MLP neurons of a small language model. Each row is named by its layer, matrix (gate and up: input weights; down: output weights) and neuron, and shows model dimensions 96-191. Each number is 50 + 15 x the weight over its row's rms, rounded and kept within 0 to 99. A neuron's up and down rows have the sign that makes its largest values positive.
After each neuron's rows, "fires in" lists the words (lower case) most often at its 100 highest values on Wikipedia text that the model never trained on; "fires on" lists the tokens most often at its 100 highest values on Wikipedia text that the model never trained on.

L2.gate70:45 55 14 23 66 29 51 38 42 50 40 53 35 37 65 26 44 51 56 45 40 36 21 20 36 55 37 51 62 46 42 47 52 44 37 52 54 82 80 32 41 55 65 27 66 69 42 45 57 31 53 61 40 41 36 65 31 36 72 35 69 88 54 45 29 88 52 46 52 44 74 63 59 33 32 20 52 43 33 57 51 43 50 85 71 67 28 35 45 58 59 19 37 41 56 48
L2.up70:39 23 49 37 38 52 40 65 46 30 30 52 43 44 46 56 54 61 43 69 61 41 55 46 25 67 48 77 42 66 48 52 37 55 18 83 50 61 51 32 55 65 54 38 52 76 42 59 46 63 42 73 52 44 37 27 47 86 49 68 22 70 40 39 39 52 76 50 51 74 21 47 76 65 50 37 61 51 40 87 39 57 54 57 55 55 36 38 16 51 65 46 51 70 60 27
L2.down70:53 25 54 32 35 29 51 59 43 24 33 59 46 48 51 51 46 70 45 51 64 49 40 36 31 71 47 56 37 57 37 58 44 62 25 79 60 58 59 27 51 62 48 43 47 60 37 61 65 62 49 73 37 56 24 30 45 90 50 65 38 73 44 37 31 58 63 50 54 81 13 24 83 69 37 35 66 52 36 77 33 47 66 63 72 36 37 39 11 48 70 36 39 48 49 18
fires in: "september", "april", "july", "november", "february", "october"
fires on: " September", " April", " July", " November", " February", " October"

L2.gate198:16 19 40 56 46 71 60 51 53 28 47 45 46 63 65 22 37 21 60 20 31 74 65 64 64 41 47 38 52 55 30 50 73 63 53 75 35 51 43 77 58 53 41 33 26 29 52 52 52 30 49 64 56 47 44 36 45 47 58 56 72 51 61 42 70 81 57 80 72 22 42 59 49 19 43 55 61 61 47 63 68 57 57 56 43 56 16 31 39 34 29 51 48 40 49 80
L2.up198:28 40 48 60 48 99 80 70 37 44 48 27 70 50 45 39 45 46 35 36 51 58 64 45 63 50 72 30 76 43 36 55 61 69 58 58 59 47 54 79 55 39 41 51 20 46 55 46 62 52 54 34 39 53 62 42 43 48 51 56 69 63 39 33 61 99 38 68 70 30 63 26 52 32 36 35 30 28 58 49 66 40 74 51 47 36 28 71 30 54 45 58 64 65 62 36
L2.down198:27 51 56 66 38 87 84 61 36 51 48 31 77 43 48 53 50 63 34 32 56 69 44 41 52 57 45 35 70 56 31 37 71 71 54 52 60 49 53 81 52 43 45 53 17 47 68 32 55 60 51 44 34 65 54 52 41 61 55 48 61 47 55 41 50 80 33 52 70 20 54 20 64 46 32 39 38 36 41 51 58 38 67 71 56 23 49 84 25 58 56 47 68 76 45 47
fires in: "it", "women", "never", "this", "there", "well"
fires on: " It", "ever", " women", " it", " there"

L5.gate197:39 26 60 53 74 82 77 63 41 43 79 75 57 43 46 26 40 38 75 30 71 42 31 59 58 68 45 41 28 36 53 41 38 46 71 56 47 37 63 40 44 35 48 16 44 32 28 33 49 27 54 46 37 31 77 41 57 70 54 36 49 45 53 56 62 34 50 33 46 51 53 61 38 51 65 68 68 53 47 52 62 41 48 48 78 40 67 38 49 36 69 35 21 39 41 58
L5.up197:47 52 17 46 26 64 40 50 49 30 28 48 20 30 23 68 78 39 56 39 42 65 47 51 49 37 56 53 74 62 61 63 50 67 29 65 57 32 46 44 46 41 47 36 47 66 31 64 61 46 53 48 62 64 33 38 33 59 67 34 55 77 52 31 48 72 34 65 43 20 68 31 44 48 50 35 28 08 52 83 30 86 65 54 52 43 43 34 21 74 58 81 54 50 44 43
L5.down197:69 65 07 50 32 43 46 38 50 33 06 50 19 36 19 65 83 42 58 46 54 54 57 48 55 33 50 49 82 72 53 66 43 63 31 58 52 32 40 52 40 34 35 52 50 71 28 50 58 56 42 59 59 65 55 53 28 49 62 45 63 83 49 45 25 65 36 70 41 33 61 54 31 50 49 36 44 22 46 63 35 79 74 53 54 52 39 43 31 70 47 63 47 58 29 50
fires in: "the", "were"
fires on: " the", " were", "ir", " C", " R"

L13.gate132:75 77 40 69 62 57 59 78 57 54 58 53 75 72 47 45 51 48 35 43 26 69 21 72 38 62 32 41 63 22 47 28 61 62 39 45 69 54 70 53 49 23 36 57 68 53 78 50 41 58 34 54 61 25 63 52 51 47 65 61 61 41 41 48 44 66 31 70 46 50 50 16 72 54 36 40 44 25 54 58 41 53 79 57 42 88 62 24 56 60 43 53 55 65 51 34
L13.up132:57 24 59 52 68 70 62 47 54 42 47 54 72 39 63 66 47 43 56 44 69 74 43 51 25 45 52 41 42 52 99 21 53 47 50 43 41 58 79 55 43 31 59 66 61 41 51 65 61 57 45 47 49 46 41 34 63 42 63 59 50 62 57 42 56 29 77 80 40 35 41 25 37 48 36 46 37 37 39 22 51 40 45 71 46 61 49 39 32 38 49 33 82 50 70 47
L13.down132:81 42 41 62 37 22 66 51 57 65 61 52 36 40 50 47 49 42 46 20 34 69 49 71 56 48 32 42 33 60 58 42 46 60 33 66 52 39 40 33 34 43 17 75 33 87 76 58 61 67 65 52 49 21 66 29 52 37 51 72 45 29 41 48 51 57 41 28 56 39 82 48 72 61 46 40 42 38 07 56 68 79 74 68 24 44 47 43 53 57 67 61 44 60 43 64
fires in: "of", "many"
fires on: " of", "any"

L18.gate189:44 56 33 33 48 43 49 58 50 58 63 50 56 57 41 50 52 44 36 53 35 63 31 53 29 57 32 23 49 73 66 34 39 58 48 20 48 44 37 43 66 51 48 67 54 44 62 57 41 46 46 43 61 52 58 50 51 36 53 38 36 43 29 25 63 39 27 63 47 56 35 44 77 58 45 71 46 60 09 92 54 37 28 70 82 57 76 57 41 34 41 71 30 24 62 70
L18.up189:37 46 53 67 56 34 49 45 49 48 39 49 44 54 29 51 42 52 34 48 72 78 09 70 38 70 23 32 31 78 64 31 65 72 52 55 60 66 60 36 38 39 57 42 41 28 47 64 52 38 57 48 75 37 53 38 51 48 50 55 25 39 51 43 62 49 47 57 48 68 52 46 63 38 53 30 66 20 43 53 47 65 44 34 75 43 37 36 44 21 29 35 44 38 59 71
L18.down189:73 44 06 45 58 70 59 54 67 48 41 52 76 54 51 63 76 63 72 49 45 54 64 57 53 62 40 22 29 46 56 56 34 37 49 43 29 39 34 42 50 50 55 28 28 56 55 46 22 44 43 46 33 42 43 64 57 38 48 67 64 77 34 68 42 36 83 48 37 41 56 56 39 54 31 28 54 44 67 45 49 22 41 30 77 19 61 37 60 48 53 60 72 40 72 52
fires in: "the", "such", "as", "known", "of"
fires on: " the", " such", " as", " known", " of"

L6.gate155:57 68 23 14 62 44 26 38 55 42 57 52 25 42 93 60 30 57 52 47 73 66 51 41 46 43 55 43 51 42 31 38 56 78 23 15 65 56 70 39 12 65 52 36 37 72 62 39 60 68 50 47 56 39 39 42 55 37 54 51 72 69 47 60 63 43 54 82 47 49 34 53 51 41 57 25 57 25 28 53 55 46 38 23 69 35 55 43 28 45 52 50 49 53 46 41
L6.up155:62 36 48 43 50 48 62 63 42 36 64 81 41 34 62 54 57 70 48 38 40 48 40 31 29 45 37 42 49 33 41 52 53 48 43 26 35 42 59 60 62 61 39 41 28 61 36 49 47 43 42 58 41 49 18 53 75 46 49 85 60 29 53 62 72 51 66 55 68 42 29 27 48 77 63 41 77 50 68 83 54 38 33 53 70 50 59 62 45 64 61 60 52 71 11 42
L6.down155:41 42 45 33 41 51 76 56 56 30 66 61 53 32 37 55 68 50 49 35 67 54 43 44 42 40 35 51 81 51 54 30 45 44 30 34 34 30 66 59 53 56 47 48 47 60 34 57 55 40 50 46 41 51 28 70 52 51 52 66 61 31 75 64 70 46 54 55 63 45 40 39 51 65 54 50 69 61 85 70 59 49 29 69 74 54 53 40 44 43 60 38 24 67 34 40
fires in: "february", "may", "july", "october", "april", "march"
fires on: " February", " May", " July", " October", " April", " March"

L7.gate53:45 72 63 45 71 73 93 70 54 52 36 49 57 49 29 49 24 73 47 57 63 55 56 26 52 66 56 50 54 63 29 22 25 50 55 52 48 28 69 83 41 34 57 40 50 59 34 33 64 44 67 44 61 49 46 41 84 31 41 50 54 59 76 59 45 44 59 55 34 42 57 56 33 38 45 39 43 68 42 45 13 40 44 37 55 53 44 53 29 50 00 36 34 59 42 65
L7.up53:44 44 28 23 50 61 48 64 56 38 47 34 44 42 23 47 57 71 49 17 56 54 47 53 40 60 66 67 67 36 42 41 43 70 44 62 61 48 63 47 66 65 60 29 56 65 50 77 53 46 78 82 64 58 35 38 48 58 65 39 37 68 58 20 54 61 75 64 34 34 52 49 53 41 50 57 26 35 38 76 34 51 25 50 77 35 36 33 22 69 62 42 49 57 61 51
L7.down53:54 54 46 35 53 55 47 59 33 44 49 19 40 45 44 42 62 76 54 28 37 38 48 49 34 61 66 59 72 40 42 32 40 72 50 49 42 65 76 52 48 63 34 17 50 53 73 76 57 52 53 66 69 37 22 25 50 65 61 33 70 62 73 50 55 63 68 65 32 37 57 75 71 55 24 53 37 35 59 59 59 79 18 51 71 51 46 55 32 59 31 45 59 46 69 63
fires in: "there", "on", "it", "february", "around"
fires on: " there", " It", " February", "On", " on", " me"

L8.gate230:34 53 36 59 59 73 55 41 63 40 59 45 46 55 48 29 55 46 53 65 50 45 50 70 53 55 58 32 59 44 39 54 43 58 48 69 88 33 50 68 65 37 41 43 46 20 48 54 44 71 41 17 59 10 46 63 56 30 40 47 71 17 49 51 43 67 50 68 80 31 47 38 52 74 42 36 28 22 12 60 58 70 38 52 72 41 58 75 54 83 57 25 56 63 40 43
L8.up230:55 50 66 84 53 66 56 64 43 37 50 56 63 55 37 65 52 58 33 46 53 49 59 64 41 41 56 57 41 51 68 65 34 33 48 34 49 37 58 34 53 67 58 73 51 42 45 62 34 75 23 57 36 26 57 34 34 46 41 53 22 61 67 63 52 69 61 41 51 28 42 65 67 57 73 36 49 28 31 76 53 55 70 21 42 66 32 36 56 58 38 39 07 38 35 48
L8.down230:65 52 34 30 52 35 64 20 80 54 55 56 48 48 55 43 32 55 46 36 28 59 26 39 72 53 56 36 25 39 46 67 46 74 61 63 82 68 27 50 61 18 48 54 35 49 55 66 43 47 49 43 70 46 59 72 40 72 45 65 68 16 48 33 53 35 31 69 60 63 22 30 72 71 29 44 29 68 32 27 36 48 10 47 69 35 63 74 38 60 65 37 47 59 56 53
fires in: "much", "only", "many", "based", "final"
fires on: "uch", " only", "any", " based", " final", "very"

L7.gate100:59 59 52 24 40 73 37 34 31 37 65 37 26 60 59 48 48 42 41 34 54 25 37 84 35 80 79 46 70 40 52 48 56 74 37 58 36 53 46 20 45 67 49 74 36 61 11 36 47 45 50 54 65 37 41 47 70 64 67 47 68 28 49 25 22 50 47 62 54 69 76 47 46 36 31 53 27 73 35 55 76 72 51 45 55 50 24 53 52 36 51 72 56 59 78 71
L7.up100:75 82 61 45 48 65 26 83 63 68 61 28 47 36 27 54 42 45 29 42 58 47 34 27 43 74 46 58 30 35 70 48 33 59 49 27 32 58 49 23 27 49 55 86 26 41 48 32 50 49 41 28 54 56 50 52 66 69 53 63 37 49 35 41 62 41 41 38 35 53 47 75 48 36 61 51 40 49 50 37 53 79 57 27 43 51 41 56 23 51 16 78 29 60 78 43
L7.down100:68 58 45 39 45 55 46 41 55 31 49 51 55 59 50 48 52 52 59 35 39 28 42 66 38 55 52 45 72 43 66 41 57 62 35 48 45 49 56 25 43 51 60 87 32 55 10 39 35 68 55 68 59 20 30 30 56 55 56 42 80 32 54 38 51 53 52 45 51 62 77 49 45 38 59 51 47 53 31 78 61 85 38 43 60 43 31 51 64 32 44 52 38 72 50 94
fires in: "two", "three", "four", "fourth", "several", "five"
fires on: " two", " three", " four", " several", " six", " five"

L10.gate12:40 26 65 33 32 99 63 33 52 58 33 49 43 68 49 61 42 51 43 37 58 37 77 59 74 78 25 64 52 23 29 48 44 61 52 37 67 56 37 57 41 34 56 56 52 27 80 52 73 57 55 59 61 66 57 29 47 62 33 58 72 63 45 70 54 53 63 76 40 57 32 20 53 45 27 38 61 51 45 54 79 58 29 59 58 51 45 48 35 56 61 63 21 75 53 56
L10.up12:51 34 61 55 32 50 77 46 75 34 38 50 40 62 55 41 39 61 48 38 34 89 50 34 33 51 52 68 23 16 78 39 53 43 57 58 41 60 33 39 43 49 28 56 52 41 58 69 55 53 47 80 39 52 67 61 47 55 74 58 69 90 70 64 65 55 77 63 36 56 38 56 34 74 75 61 58 75 56 36 57 76 23 49 54 60 51 42 54 57 70 38 31 67 46 41
L10.down12:73 68 54 39 54 32 65 39 24 46 67 38 46 82 42 26 64 53 52 66 25 27 05 57 36 56 46 46 46 38 75 52 53 31 39 61 29 44 57 60 36 53 40 15 31 51 55 48 75 50 27 54 23 55 45 30 52 38 60 60 69 43 45 49 52 54 42 58 43 52 67 40 39 67 66 51 39 60 55 57 53 50 35 22 42 79 42 47 77 62 57 52 58 45 33 69
fires in: "as", "of", "between", "since", "for"
fires on: " as", " As", " of", " between", " since"